config.yaml
n_layer: 13
d_model: 192
n_head: 6
n_kv_head: 6
head_dim: 32
d_mlp: 512
vocab_size: 2727
activation: "swiglu"
norm: "rmsnorm"
norm_place: "pre"
norm_eps: 1e-05
positions: "rope"
rope_base: 4680.0
rope_fraction: 1.0
qk_norm: false
attn_scale: 0.177
bias: "none"
tie_embeddings: false
parallel_block: true
init: "uniform"
init_std_qkv: 0.0417
init_std_o: 0.00819
init_std_up: 0.0417
init_std_down: 0.00501
optimizer: "muon_variant"
lr: 0.00635
lr_mult_o: 1.5
lr_mult_down: 1.5
beta1: 0.93
lr_head: 0.00402
warmup_steps: 200
schedule: "wsd"
decay_fraction: 0.73
decay_shape: "linear"
final_lr_fraction: 0.05
batch_tokens: [8192, 16384]
seq_len: 512
doc_mask: true
train_tokens: 96330000
steps: 8097
dataset: "wikipedia_en"
MLP neurons of a small language model. Each row is named by its layer, matrix (gate and up: input weights) and neuron, and shows model dimensions 0-191. Each number is 500 + 50 x the weight over its row's rms, rounded and kept within 0 to 999. Numbers have three digits each. A neuron's up and down rows have the sign that makes its largest values positive.
Before each neuron's rows, "fires after" lists the tokens most often just before its 100 highest values on Wikipedia text that the model never trained on.

fires after: " J", " M", " K", " medal", "l", "=="
L6.gate198:519440514592484437479540541592511510508511477502403564451594464538542461422376506615360516529446541508491548519516541483553446440492505457561569578600632519528571489559534479499536531469449513484459512444511461452526562553525550473540479497526575486519395515490595484461465469560410430432518471502537519443466420498569469575520478568575440495471375419490500419505489534478492537508510554471551509491504478616505511553528463540494547418471549422488512463455493495436471447524561553441473478471611545563526503570525562425490536517534572486558468482464389499536536504518485515549
L6.up198:502517461593602580494413541535494477439443409478439450501427573450458561490450404559472558535518650453588498595431499466555501533523542425536461566494451401472490451488538553545434502470512446524562526583529482508514468501517521460435509513508467555531511484559502416533499519548453467494582428465510551454558419412461546495455514523548462475463504570538463589496419483519486490518477495543453551556614523522481559456482500535495447440608510589446571461461506531458567567554438522450505431513433507465487517562463488577525348507558428540588500450484495558561458477515474526485

fires after: "–", " the", " ", ",", " +", " ("
L6.gate213:523563500505500557516450594523503471491517443476388478588466476519525481498464612418517477485449605565456501581495531538449526498482474536443512535492522476473526486555492460601502565423474436563495411502552509578557516492597491536491471531486471483451471500516505459540527412576595530498446567440461564537511507489459417433450475452460537548458495508429460468386472390491513441600502478549504480592498422526528530465508549405428429527512506455515461517374588523486522577582387496496470548475476513489533540537451477478569495465468518465594440410451607473426591555556510508447
L6.up213:480447497541578568494545510541496506399580434591505446498501488509464471501505561397478602452453433541503543516465525431569523494565469479456444589594548546455431487472481558563474513495577504493454536524581600422523516472463444481512437525528495529532468505441386470509434479552523520548513487484492613504548378449372539475558457516461558495399534575374462554489510470453461455475434459469506441473467518603517500494447496468481493583443470430392425541432540552483547509542475520479400484566515478475492598504505459458521519443509451484472480560438518522487534617552446522463

fires after: " Vict", " J", " E", " I", " Lou", " O"
L6.gate23:417490500491539512387569502490478351552634569474368492512495476476538543443562613533547442452476508438544559589459589524469532467502456414469519543485455532554506591461546495561459464509525454524530450465480507451521485485594473575516462483561502456539482547475519484431408518488484565573476466506547488564492512472573484515477482592509506449469567490517574467526550442562395441426479452467532575475503490509489536504507511394506577603491514452548585472510602433468586476484547454521526552481508526436547471499518526439484507437475493447570451521460517605579411544424485515554
L6.up23:473362487468490510487470460495524470537536457478503516433567563593404459499515517534496485496500482531494490574479458490448574465462411557469533525561515511464513535570497571560561458407546544462458448476528479433401522471511442666371468560543453451533566569496468501408429535465449500487441490424551444480516522499515524489487511525465493487441440477456380514416560540526477437403466445526552463496485487502564460409571492526553497548491451555467516567473504387456510481548451528530484592517463455594474466617494510448450482433523580555559576471588501613507474490485542513541

fires after: " V", " v", " M", " B", "m"
L7.gate445:496617553559411548496551490550516560436546481482428543486522591541462561486437466564550472446511481476525492429476543537533495475462404529378477500423462505550505474399480468465549418538537444533577482500550468572475490544455510483491564561568549511544492609524556491578459453444544484505462499515538454546462470436477504478454552507525482487521492476580521510455556582434585581531536501425532506416502551410535430473496510484540451497531415557478465515578523503432548517481576484488553416566500482552363443503541417442547508639467557458596558470555505451486475494631490540478
L7.up445:496606553517513571563491544409506461428509374557485487471553510602477482513513434535588515519554487556442483555528406533465558525496509474420477565614458500479467358495470530499547552557484540525517545497502527461502474484475462459543510476504482601462571480494431528461494413456623537458483484482585509452460456490567473443526515617530599616520570479377536524488551426591527458554533538482560537513519508471449512527471522509503498424459520470525429575486532575476455492547461525482522492559553487511484462463530446565441610519536532464467530450575433569578505595524419447475

fires after: " P", "u", " M", " Sup", " Tr", " F"
L8.gate51:449486483499518610453583501478504506506493452423488462611500465448413468578445481506537557511495530471459515405505546448580604618538468474501619504504514558438542518531543547555519548482525472509516511491452400560522466433494505549479500495413518501422486504456454396505468518463575545419465545580479488576475567524584455518504546530424546518452550511517496449581436550458370441472491464595540499466390491430583480494518484430457451573564512488441525559487524525448636428456517477569468457516497550465487546481378528438462553456512490444513434487468501557534543560484544505558
L8.up51:470520491504532559464419565463465584438486427487419418494414494593560424559478516585433466510530468430466510543502524613467580546495478510536478515510514651435535627503485532566456495524531501510513541549463406511558490462466581447528436513539562486558505505509503512556461480466480443543542561565465635483488462592504495437522548559497482433509547488459457488542503404450472415479630426452420547472495489403494512423427482428554516525498530545581501626503511514525511417529561541528456486465563478464570444459440542493545510498548516469519438478489539492501442450584540502448

fires after: " t", "F", " T", " I", " ("
L7.gate412:521527412569482383551552499502555463568451533551538448477522438478487509561471585545487530498472632342506554476499582427543452426468491515395577497511485569576453544546355473486502450523413454454544534504480553616496541519466518497544486523448548518531507528479573566390424457466489533483456422513460527478492503426521523575488437519545512508486507498431554450465523497551598576461550507501506436528425459577523468533516473447472488484513532505479540515500474447602520556541452593473483532487600455396526518475524548597601437532457484568522474497518540537490484489503521466603
L7.up412:617522475496582489449451483467491500537448469463499522500558426513547498465448448501517454546476476433501561519506492368538466519445457568482519541481497553492475406463539527513509500529487522458537467543649466490490511477444517557493416597467537487486533514468404508572508501492526508536482515478580533521471351516611563525449423555446518449501431463594481495564571411552490551584498479586402483501575547530534479527598511471542466451465456511515571504428477467461509576509458585508532585470572543468442542489590420600403441483448547494516501519556576460543431480497600574513

fires after: " V", " v", "v", " t", " W", "T"
L5.gate17:480610468507457472386532447429441570449543402503492607493515511499607536553420520502468463524537523546528525531443509446508501551470469502398496487514446537517425490463420495499495516510467493385508505478511411500433465527568431449465449502457641503474555495439553407561523539543436442621487491508466507430514366557549457514451474541461430475526530503458583496525544484531578565576593509488522511492537516489526466422501470611534466439420510505473468462463452521494437606444434512463562502524566436535516528529459475501497505576431465460533430546465516448571534592560507580497
L5.up17:480489447344516487478403581474442545443498390490496485534513439518586487578573516504546513521501488563525556435546541443582475520469486503547466434536413551381517553474515517461476449488566574490515545457429421515496450527528571571496491490446511510520488538523483521526600556517511484500574552506545503494518532458532543404494523536592466520478523499419498518538537488571504498462555518475516527450529549481515504387433517587470501411475497539509553538570390493509485565506417614396470547490438357486547532550498530366491448434529534437532490521500449570602445562472433507507

fires after: " F", " f", "F", "f", " due", " Off"
L6.gate33:513556540361496417573513568480511505479529547568485512480585431501451514552435468570367515524490465442427496601524447460454582438438468471496493581574498449556594463504424490514436520409517517460578517496591491404463536526500556503452549543526475530501412495556447542546569455431603509497516587492515576492492573498425564526491534578489500533463524476470492550502516543522531443550593522560495530514512495491538580387486496495504412427473423526483436568474476449441501446484489526504464483527537394465486578543580557574545440524504476638506522550484458467502522498561437543481
L6.up33:542551478520506485463482499541532579521606539578507501506423545480573569493610490591448519476512525584503566517464628522498525441512549453537440495467551529538565454521503497577462535544475456534443494497417455546541450531510472533432509666537479391636477535488458532535554459413556434563427561420511502473615481528503554562476461469502481470507465482489457498499494483492477448582490480430493472465590418473548422511405549482553629517514430579516454499504447508483449437460516520519525568410441458485440515522477517448472504467455459502506493428466376552440480461485558545452

fires after: " l", "l", "ro", "o", " min", "it"
L6.gate191:508540424464524519529565582497440411511520460513498493530524549568481523482524485461458464532530485501331492564521547456429469605533560582505527520536410452554519478493523384476524521490525477531452545521420480518606523493421557493556484519561455540447650506447474478473506429439496491462527539425459440470498501582586456505561539513514509438510477481505496401507529455569462412576515545524473504550474458438478547432539515537602532476538497435610577493536520570497520510525462471403558514571484514547410513474538498453551435384499485491571636541484465477454600551539554487501
L6.up191:509443559540541493430540471503454457550538536595546471522552560523476419483487602502549504495417527502534450518532458449440582496499599570426530468489459555419581426443513466499600445541481496486517420488541548512545494397580484450527494507584473556545546538573499494488524488495538589511570474480553450480490544546530499497546455469455492438480547467453584408406508497462478527521569565566563511438584591469516564572468499505497481599442534450572465460451522408502473460528472485569564517534393487474407533447537405519537524520583503569451431418424461554547565577442539442522

fires after: "l", " l", " L", " Al", "L"
L10.gate230:422502573537499589496550581539548422516558529509553580473479495429448445573523607471456554453500553610493440533483458420452551489437555445402482557597470523479381499494481546511508465486562480412491487521510457663605536490476458502429578509543559561478521557464519519568512456475519562543464488440475521524410415533529512483569565465452500435524424595474580470444519427389435492523564514505529609505520524501552518481569399487439559557538511465490581493481527474377516511507536540466502522492499488496518513507513452445531505441505473480493425506609491526458484500431496497535
L10.up230:486462544442537620490490545497538383556505612513509528407500510458571458520540583497551435442512510450612443540520497430503547528406506490405441493488453574495393442439519513492579437436569539515523517437565553642510472544514526578495583537538529467575516524552478454518471504526503553478533525442470525532514449569599519410506473507460504475552479603473579529446554430473408535454531474550484568484535463549495493584531539564462573534490575558446507594503506478468453439546550476525560509557477560494483489571491535471433508493446578519386461536517497499492513552435510575577

fires after: "1", "9", "0", "8", " the", "2"
L8.gate93:544425500478474490474493566455462541417516516504506420606497407562555487420463526481436437513520541427493493467448487486511475525524448466450447489489467538511535413636533549413550454467523476496496482568482480529524511527523593542501468428587485465567421497490489480522520496521526542495604547541490448490499430481429477521458463499508469505471577435631474497516472485517537522477576460508485451470385402495459559599507486464497436508475594507565561491435502516577413470497493443470449470491522375530554560576550439450525453499588583479631483529429507497563489597440404544607
L8.up93:432533447504429526498440468565462576516508478507573442508452485444458526538482496453463470489510493457546524565547454524481535532550551518482366481433450513524499528519460616544395510503490511351437449539581571528483427545471543482410588585381538490459494534649522547538466440508438499458464593461390552525475470453479547484449555494510596470470540486575533440453434460459421534465502471497443537474441527492521504483555465439432516542460428523485467575455565518485445532503402508545638575547526494458570387520468461540490526496453520442485565550550457517526510483509516529529

fires after: "b", " B", " b", " O", "B", " to"
L5.gate311:571530504453536466427486611388432425474439523482477542617508501524430444505504529473455531476492469497500488458569556475535563529488541540489377548524528506505616493493428486475535402436440454536467543511506426514422453445546472473444563487549527615519399393502484537431544477523437581508477516621488434384546477484447551515442522475449474528487403520489476434525506458626441457527485531417508499399552545500513560526452479486557481481524494511508477530512504466476539559452507476512461487588407542557473552440452524453476502478490499391535480585496467383557478589449501482498
L5.up311:567507536518490542425452616358490445481444549532468496596515457500546395467498522516454500523492459552483514465570534515610525559498513607569416513509514560461530461455477424487556373486421511496476557473522410511457485461627480502416584489540451622554499506477510514428506501515453463491454511521441523439589485446527542490504467506536507477439489403511445471509498516592406474472482468505474470451519568564586546502452471522454429483476491533483400548483456499426564578470554518531425501545427525427473432491425484536459472527431509476529531535479475386593524550432471534571

fires after: " C", " c", " con", " Con", " Min", " cons"
L8.gate303:460465501599489498461495445479467540436436510485486493536500469502468522423608486590504514448571389510414477497425506604632503504508448515553405528516437503524586514568458527488476554589453542559474459435459496549515568595573510486452548509444367502560503534473498532474445484474502586493447591473475587408510496510587525546456547561465549443458544451450538499521523498505493523461471534489531530564484405476377533431501533593427461480504485418460486512496479592559394554412440510462437572524412515575492542478441559521526481553504477563515522531515479423512495495551521491417
L8.up303:517519566564461546434507411551523524502634510436497517578503467501581442500380479485587484434510451448561524507481554582541561541516441561536402457552485495468489464455470518468507505477533503440526549558521534453515522467467525544559519486543506473470495464475466561454516547533555467468611600415548489448504514579548547495450484492503468592563518464495497517540516496476505525417446531557430556463608557512576474470437537356570638542628505418499602522570525484504437373481523542506562443516510471488467520528441531534491495560538472468589568539479531561550419462519482516492

fires after: " R", " ch", " Ch", " Off", "pl", " L"
L5.gate422:449536520494588473500461529527490464466543480535512545463531511524463408455561504526447478489525517475505465576543450594349552494502590535476563505435568485553570437491540518485442455552512543518589542489524538492507567452496491510549523560569528514559610466461491512415552493498542457411513531460523508536531570463464472481474586372566533554518412441391558475492495459431411501518534459429462422385481376482508488492541611538450547540389521524507487485491422528448548465507563442582596395475470527443459507375504504463486477507587537534490512462478533515445532553541546477493
L5.up422:484534582441504565433554437549588457509467463561428512501571487473516488467506571474464493490464522507511496562451491549394581437476434512429483508485446469584467489451523494527514421527349508575559508524547524409575578436499579551536490539460489488513451491584496552463541494478404572449505516456473422447493553505439542431368468486447429529559486449489474567429472524564592451598514495525495506520430548478465533442535490522497502451490482477577554448502512414511440591577513501469537453472470517414489530493487431473495395438484484559463446538468476590532390380510500482584

fires after: " g", " l", " L", "l", " M"
L5.gate467:461430450495529504458484521508508523501523457478514478520458440523561547449462484552527416545571477517479468480522404551500372490470545425480485584581394466532501577560502497576477498459556467478482494486510420471520428467384518531487485478412537470470568518524346484526489602595487467447500476489434487464513412531546456541461539546391479450449435557398457427500457512503496414525607565438416551468456457537409532533515456507512475574411452498513569501480464518354557496494514478525483411545518460599517566449470392527534515502535478545469430509456471507528508550486445552552
L5.up467:464482476596414564596527452476449498427480410579518562534433492543498533506414491495459492479381485522563449512443473438523469415516591431491503454562415573442469438516512495514513430544402564519383551440503514470566494531466530495488485491464580606530493507468488419417529430514453492485524433455501491534588447548515534436542440506406552497466480550418536476522517427456547496545568520580493559483434502504500430525475478521468553586469413537474501447467522454511525449469528386462579424533499442572509538449481415495448575546561617527569437457488421495500485512468499469556

fires after: " (", "(", ".", "′", "s", "9"
L10.gate355:487399528531480529543546497554376416580488462492591517515512459454436547432524494448445474572520430510478621447495502507505523396449568513397464559510489557533502504573508553560436480467459513505505457553546483515624504512453533427576526478490557511488547406511560530570457453542559435468480513452496403477487392428492474484514481496503445509545568577496538401521618525518497436582526491568545471542407585441570490507614476481492486576410486566445500487448505470501486505534430473560511503551568532404506471477612497483456474528492444513464539525437548502436487458459452586475
L10.up355:396465508513529531572575497433499492477525612417475410469548583507439410440493461562535464505559460434493568536462475476520465471465586482519526390533501465540380567505574578494496564521429555458494520496556477562574541480509618451540468472440479545524534426521534472482456532461523509508513434519454541458550487567595437467521462434535393485521457484557583537512492535483513393455517441455527411486414423438535473454497478453550420523557445449525492479455572494466448542456449495492417474580549585477482432448541494474440432479544549465558407580519502484513472479405454460446

fires after: " f", "f", " Y", "un", "F"
L8.gate297:475548526475402512409467499425495511495489395505508537458502438472506530577521447579527446526435529543489511460471514473532465496485535526482519454596494498533508440579382504520482469610497512466519575483502500409474447518522474504526448486530544397504483431510431533501470507462511545520440445490430511550476643481553498590485495569523495455473460523476489539518489435505467486526428578484567513518516582499481539439529490487316449461544465540562531562494536546538523532487508449548420400486463493418505416530516513539587446524427503658437560471525569474397584552499581608560
L8.up297:527530414501504507458516549505499456433551519427414472534389559589518494606459494545495576487516487535471519499520529489478522450481519484475399383556452543503534500530450553465487438411496533531454468442506467544542497635477481570540456496418557478523497517491510604533475539552408510458624503431494497422430444469477522545480491550507511537509442459399497472531441596471494485605512511481569401484441540460567440520488598528467625526462499475477499507495525448559527390438484493487572561444479464442497537471503493554534507444391487550395496604516448460506482459480418593466

fires after: "P", "p", " P", "ap", " p", " K"
L5.gate7:493469577622388429399496374398521510499524435543501549484561466515553453494408493513515613501576596519566486505485522560526473455558466490417405464517463557407453496540435585480480545539445499484614509497539458555527542539468469398489560519533447531515426510495498481426515600509538506492526442533411535527568429516474538536538444453474450537594474469471446516450487434537534537530543417538455509546425494411513545536375542505566503419413425456427451543505456522557492488506553518551469474548476536554466591528463541516496475527494481542519482428474527565503432513503514556502
L5.up7:550562498543476528514445525508545556558459581519530457532449438469476531578575549548523470499512457526423524480513499521564517566502514505497479487392516501541460516548477510348494435551548536390508522499606500424557456427422466397542404482392555562508492499409447520416594461488486426489472520564418508546429568554553499493493569512491573508549495499540520427549333472462537446504492508521483484512427498542424446580542502550537531559484406508524513542461566553434420528465477456486520435491543493491482503440479554481541453527526580418561584517476489519485422479510468471380

fires after: "9", " ", "5", "0", "3"
L2.gate263:471500494417515494564466513544565465542540624557478472445463440454580492662469457535403430542459556521530479515534537504424509487443515514548515466462549410433477449563568532481452506480476458494519487576539531476530584414513508565532528426477509497516413530560482437545584497517542507532457450551448455413530447555498413411448505490466465567527522500526464517538455508442513541444461484514510474515522448567523582547555498442493606458572411543467559562533490512454502448581385606464504502480495531460483478483474436459464448603453571413434408453478543522414406505462431471529
L2.up263:512505430465523549464431489565573485545571513612466566570475516502532501597490479549466437462525435545479446509502468524471512527409541423495534520531513439411457431451523587488411437450435460473478564479500553526532538381510549576516527464473477518498559532552483477490495468498460504562498462540448436455509422474443443422515530469562460480475567468529474545515455504434492520471477469497529535550435517510513558558502568513474531462523428608379503560619417486448474468578396512569462545602495566494529574426430470532431410581502598371450437483507550551475527462456466494564

fires after: " P", " t", "F", "u", " p"
L5.gate85:553536559579473474468491474415451536481449490476424504523465495454334526554394560535520541446487503455528465515486415451535552555409388550443462546512494618494551459549416458633522477472534467493554541479521518583516595533484421448475494465417492478564530402527454603461466526470538452475548518477470441486539434498494466455512463501550496520439479498629516478538536450517545489530471476558514479509442493426427454438474559456514478469496505500379493482498474469496490591537484514526522440498484448535538465414585622510424487510500561506548402514493526501515397539463545604558
L5.up85:555531551556537455486427561481502553470552518531463561460503473576490617579500522530488513606583500533465498555519515499441515550519505541470480483488392486468537430506430445553535470480571508468506519514553446524551438506507593554575508471470460432551429593566503544529556509465638475551471467538444534592403494559475409515564450575502406537488466473534491405497479477480418517607515499525528627476444575570517543390501613471462525523452531576454457481465438482533540451440613595568449505500463496449529496517546478451482548485438552499509529504464582475485452474559456461453

fires after: " P", " d", "R", " R", "er", " Ch"
L7.gate315:468538418552442534499480464516556492481610392557490539543482590548524479551507540474482552484523519538454544490505445518620467530581501575402530546370497543576488481545560507541406487442499498440458444471522528503503575467353624518438475422453452505459459541511534440437517493490571521526425538519483419463545480478496540496586500566503555425541448504512477513483427579570501437471540504540562538582474454393514473508438408481456490564475468400417478431433492478539457440392552525510499417505547491520424437497464461514479507449472442530491481492530465487452545470613505546542
L7.up315:459524451462523463481467517490494509549517411522542588463570520536486511500465525461444610493510533532474561584421460555493541547518518556437522471367498424510394503458455492467562537467543432492462359508447557532540563622497482475509512530414457502545468577547491392539505485429487478474507546429481532488568460468571489473516540514412541542489534468525587444431577586448545481549445482589580588455502532485515511466441450570484432386528442492511497498438516486504532510476514462458462520459527547499377592476583465431531409477557515525461596530544530603552464512567506526547

fires after: " (", "-", " \"", "."
L6.gate303:536555586500423494557514483461411472520556562561496519517573479476460495446475474411443465478514542533455449494473469501542448478544475534475443504520514473478445537509446470469552560491477520477508452431531529499601526533476428491481429508399487445501488369363494547486458480495566520521601547515441518459446524391484507394470521545532539520538645477470501580465524406510496571488627582487438456517504563519443491467643458525418429472533575541577533521449486487445434590554481451520521517507455492375499574450492472466510476516479514536556478461434518442439480486510452629518
L6.up303:470413512537421460578522490506551451561498459540490545485421542463355511572546557468478588486441496477492559443529563459450567435623509476430475512540545515582448606539579480507518460467485477520456484495523513532499546555495544439420521522403524401518415485495568604544481576509467444465534511606522456582463552532544442542570499455481431478539502494524451588490522436557560553545483459557528376494418448545524453542420466418575510551572480443557463504544485531554451471394428483442535503483544554538479532492583480512476473502537503525478487499530461522401469505398517540506

fires after: "-", " ", " (", " Un", " w", " O"
L10.gate485:526437427482496543597453506437536541578448523509430479475427518622444481531485499529520542417497458479536564506538585494479426461487565463538476509555399439462518593519521522575545472401549454500555437563513565435538526514530569622510486562493549469552591546495533414480527508505402452510559548545484449462512497522523505437526538426494409481588480633471560457424520346430495505419484458530471481460529518528565469538514468503497450490488537581448468534522567548430584565531461538556415597518588508425507512568509521488480539546482500503518503498526612531421512504524492496497
L10.up485:470418476406494529481530466496567453400543425547510572560459561452401489528479536471471489504425551521572510505488540439577429496507441444527438481468540478452626454476524558396565518569534494498454477477509509484537483593511570393452456463453526544537545533577405532591585494561509467493406448569491473425582497475443461503491374464584514494538516502521558573498598475524528479444551478418546491435448515484515490631500585503491477502559528511347503501478509521485470495452507538406488539544466556582399513483577503579470490517544530536506504453570490493515482442472523541496

fires after: "5", "4", "1", " −", "0", " +"
L6.gate436:492443505513473443551492490513339464503511579642415473521549514543594474514452507523473501470463381569441474527505500381538587490485498551466469497554469537497464573703558451508552494537477480492591435550410562530470538469467525518494548581481435503551572504532432497476474525590501559488469529499510483444540390508544456514504529511532469563446440414513503516523450510466463437372536486539504441507473390539497504496524454489476538449551495511583467513433547520456451509514475442469491522433428521465480597434513543503476593507477555552476522504495556545474521621486425515510
L6.up436:486432539513471529502503524520396563453544540596513482454495499553576485491494529472457462466434502517506505491544443385570554444462491555527477548579481492432472619653610472573574518475461559472553427466444601607449515441413491491551518552542403514499508511564415512481493541525492489562525568515528473423501415410577473578479539550530488541416511397466513566519505526478480418416571461529487475543449388533520487495503523569477460450481540542564495589438454532506481437524452394587545515488485480445559546453426484477518476514464523491514478531432507566482529564435482532527

fires after: " B", " s", " b", "B", " S"
L7.gate163:388494490481553556396513445482452433566495493451506458533528480519471452507475461449454493552518527461526491604498417506504417410444491461449431460503555484527515515515524433482571434521426497519556512438488411592502553521447509513614565575456533482568557534419499459498416465503492442492455426540527488463571529459494603504565520478498620483586575494500498490509496548458449514566561475532521546415454506457545607563509487540599476479431499509499407526538464518474505494545610512548487500468478504655534571423559523435453558518483595544611585520441499523523563535479490561489
L7.up163:458480531464469551564558494502466539475529494558524463443497368522513438532427466536516382495547504532495488525542540466434541490603516458477513545547505400532591523481500512452497498520454573488507540498503471512417581494448500451519427564433530421518529533559451484485523518462624458526597492501588614410508399488461464514557443524522572429536524513482507523505524501451535445526505487502375546528454523539561566512575528531544483461518444558430435584567418428474513450386475627505549435535537538494450448517581546399496558434514499494534527580473581424532495515549437432470

fires after: " C", "C", " c", "Th", " M"
L6.gate391:484553460446515575460567428459456468388437487560562489548422453487462507397460535500488517459498564407458445512531566527421371520518462474439532520576439544566510468571515442545490514512467493525560517520505436387530441583499490547476538494506515469442443479535619520469603472548560510561520538565451443585420461485498405527581512556490459414570487507441526489442465414576507528469514402541490505498471510520428482520478421482433472534489464519535452545583555412515487455414427509435509505519507526506526493483403616566475429516596585537509523516539577488547454534546503499473
L6.up391:421567580544584550477452445512534494449458531498473489505541446504565501453521537494501481470547530512423544402446569511457454560548529573517457612502601541568514401531515529439541464504517469383576573477597550428549428618502482508521512538526490375512518484552525405492585459495513426558508503547584507459400502482584511457501487506495454464524507470545529567472496505551563545421476481596480522462517561576457511565516459444462541541533523464507461491495487509510437533458486478492467433524611524514521526446340578550508437513662462464495538469497522572453475479504497539519

fires after: " F", " L", " B", " f", " b", "1"
L8.gate236:449557536529506468407568594457513483563434497410503455441447489436469523461490570521513596467550479453497505448525514440451465467505560534506398486487494480445495476393480422441462579464465460547465545524504515493565482550490477497434485531450507531511523487500497470494539473488535427563484480598496527599444525391422523478490593424537518515467500501448420486525548454588508462584586522397487596412409553501464401497531457539529486616478546483485450489529431555483409555626496527564505531479567490506567515491429523421538503650567532478540453443469475468577471536486438502535
L8.up236:468578463442534421434590503518546562509489467475433489438626492643527532530538518591502483461579394504542576452434514480483550481515503511423505544453459441492537463554543423447528561523376541531556483518498502485498504525444474534469507490459529600445566569571397413481515614364554413499510495494527483523510493431480425491423437441493483423501529571501496554431522618527538462583537527505544444500529456510472508535461594520513539507547517512475563411619509475556505465541439594452501478495531472502439517474500461490456599480499475499479483481492504496537474521382522443505

fires after: " H", " B", " b", " C", " L", " ch"
L7.gate184:425531438503551533491483529491500481572647515400534462557457550533506536468479525461493480390494577471511492468461519488585492469471471511405442431527489462549541479491394438500402448568465519387496441461385426443510529555586494416549539494576459560501529584463567533485447437543534426507517461607525559370518558494543529465555540506514490474521539470574558525481456506534489520512613451512425508452496498488564534395520502481552494523511394521442456449492453411580439404427552488495542465460564522573471543487516546479493483592533516497530543518494552504496455585490472524569
L7.up184:408504516539541563549451510507540547539502385495579407460472419479472546630505465554444486482445483491507527527441456465530549510551490548552447616496559497504452465467429423578478503543409539524577534505492547611577514477449428504565530450471520548509481524436445531463431482486470441590461411626522528469557429476525532462535532447590471489499514492464536489480482537591571535516511594541445573469491411503465607508506498436485572454476518497495402455554481490590477526548538478460488512565494514498464501479546462485494504580485600493483486492427395435591485602440551548561

fires after: " E", " Min", "E", " Lou", " L", " Direct"
L7.gate71:560418496509411503450488517490503428492475484502530501475409519500439490466517520456450475493500493459549530512552532421506508528523625567454558606554474422519443525530545542461544435551512488480463522445491549492502607561523491530577554600524411491496580492540463456506403532647573497545483561566440477541515493462479473569495584540522499530448458482518561519509533462566479460417551612551503486567408507463594531514532443476483513553422475550455471532516545521469596457527547456453401648461559574516500489428481548503558435484566530516510436398506490540499430472535499513628
L7.up71:579472443459520573534498396563483408519565459543503541560450525482540473434538528484593522518483431513533537571491507498502458515411486486530514506502549464524590501468580568538564473512473480502444416417419508498448556474562502498512548555598580477499594553518532465509427475454576485522475481581595518563504464559540600536494469522603500476527502324490513407506446546431566599469465495498505533487506568519535584506590497574522473523510499449533496497515517464488504462573520513567470473455504509509518513538551467451531456504421492672477553527548381531583464541532472430581

fires after: " C", " c", "C", "ell", "u", "ool"
L7.gate460:562535520476452539456474513473449455575546441533403522591445521481497403433505491467594489442480418483399494420503477545496496536550459487466482534582530523587447515478486541511576400567460462465515459498459538487571470475546495448543600539468411550461534549501540505528446501493543493458453601499579590456502495502491543489513420554543466512471503473451602469524552503472485500410517424418471521485565498492457461434537534498522599542542485459495575518546521465526444481506577476502403469510528582534599538483510515573569549393533362547448499480412427395455539527604551437463
L7.up460:528508483604476541477475486461465556498469479503491483531622527486456536526467527426483488411512513564439484483492574630400537518440511492448363409541559510500524510556514517397443492505517446544530499538483507439561493598484572570445518464455533402513535498603425466413508527479486473487448471470470484548583543447482544472510572483562446595534520477477464442486443587491417584501448485495547477515505498527490584575572571512492551578538480506559574460550431534549501571485472399423600502528497459543497519495454478396428452465518421544455539429462550378517546466478483482542

fires after: " bro", " a", " de", " O", " o", " B"
L7.gate279:530612528431487530442397532437465454487596555554468537509521450491497479490418509502520470465614553493543546491503441459522479555490492521486448425494510555545455487402397460432528490590505489514495486399519503462550432497494493514582492475466492484508515516542457539526530497426594529455473509568553446482531416561452611457404462509470486451442574528464421496574504381495414474479620532425516490549514482527541573522512695519581450501554497491469483533404481487473525495490504544494489503471447443527550504548406506491468503558470554480545425561576565482520421490494545613477
L7.up279:516557522527508521531456559416454521521460578502432574486601487575584516490557474566483558490558437496551523469461547477573599593439354530459521549519447451552514486509434549413483471512458509520468499485577588491474508486451439421532468484555515461560455409486444471596571464457514454530505422503443464506520530500498559437471457439504509499520448500498514432457549427448414534489547497488515564419327533504483539505432473470434498477512480477471542470471467574560516525569556513447485536504497575495393530530502518600495378471493444530504435474463600415469602519447540544549

fires after: "\n", " M", ".", "l", "arn", " m"
L2.gate316:496531546412451467489617559458516432494504463523504504481441502517520476505392401526445444438494462512577463643480559442441501482483603562512522526453517473585516509482475437602485490452521429422431520527531476432443479543558616496476422518435455460507493464431423419507514497542472463565453510485401535521437409505574533474461413543552437604491462457506422551441485453540495554552459418478515458490466489570443612529503559543449601542438440475478570450509425479534435533460479480493519543401502458501527554539579516506487536458448562419518467521462531437501456484488428497507
L2.up316:421470513458514470566544489479517478430482411555481487587493453456496540541499419559538467488468557512533533577520509583420601475537540519544508458504572490543525440499471433524470543473456467438411479564577455492501548428670611541495484523520413541484482460411485379462514504486481529631453435522497475469431410485552491486388453498534490517529470425478498522509557472525526542563446416461533485514458545542457566456524512483496544534566503579620576406515517526539510529479447594450526551516520419399417443401538520499501466455518510420439473510477481571517446497454497502446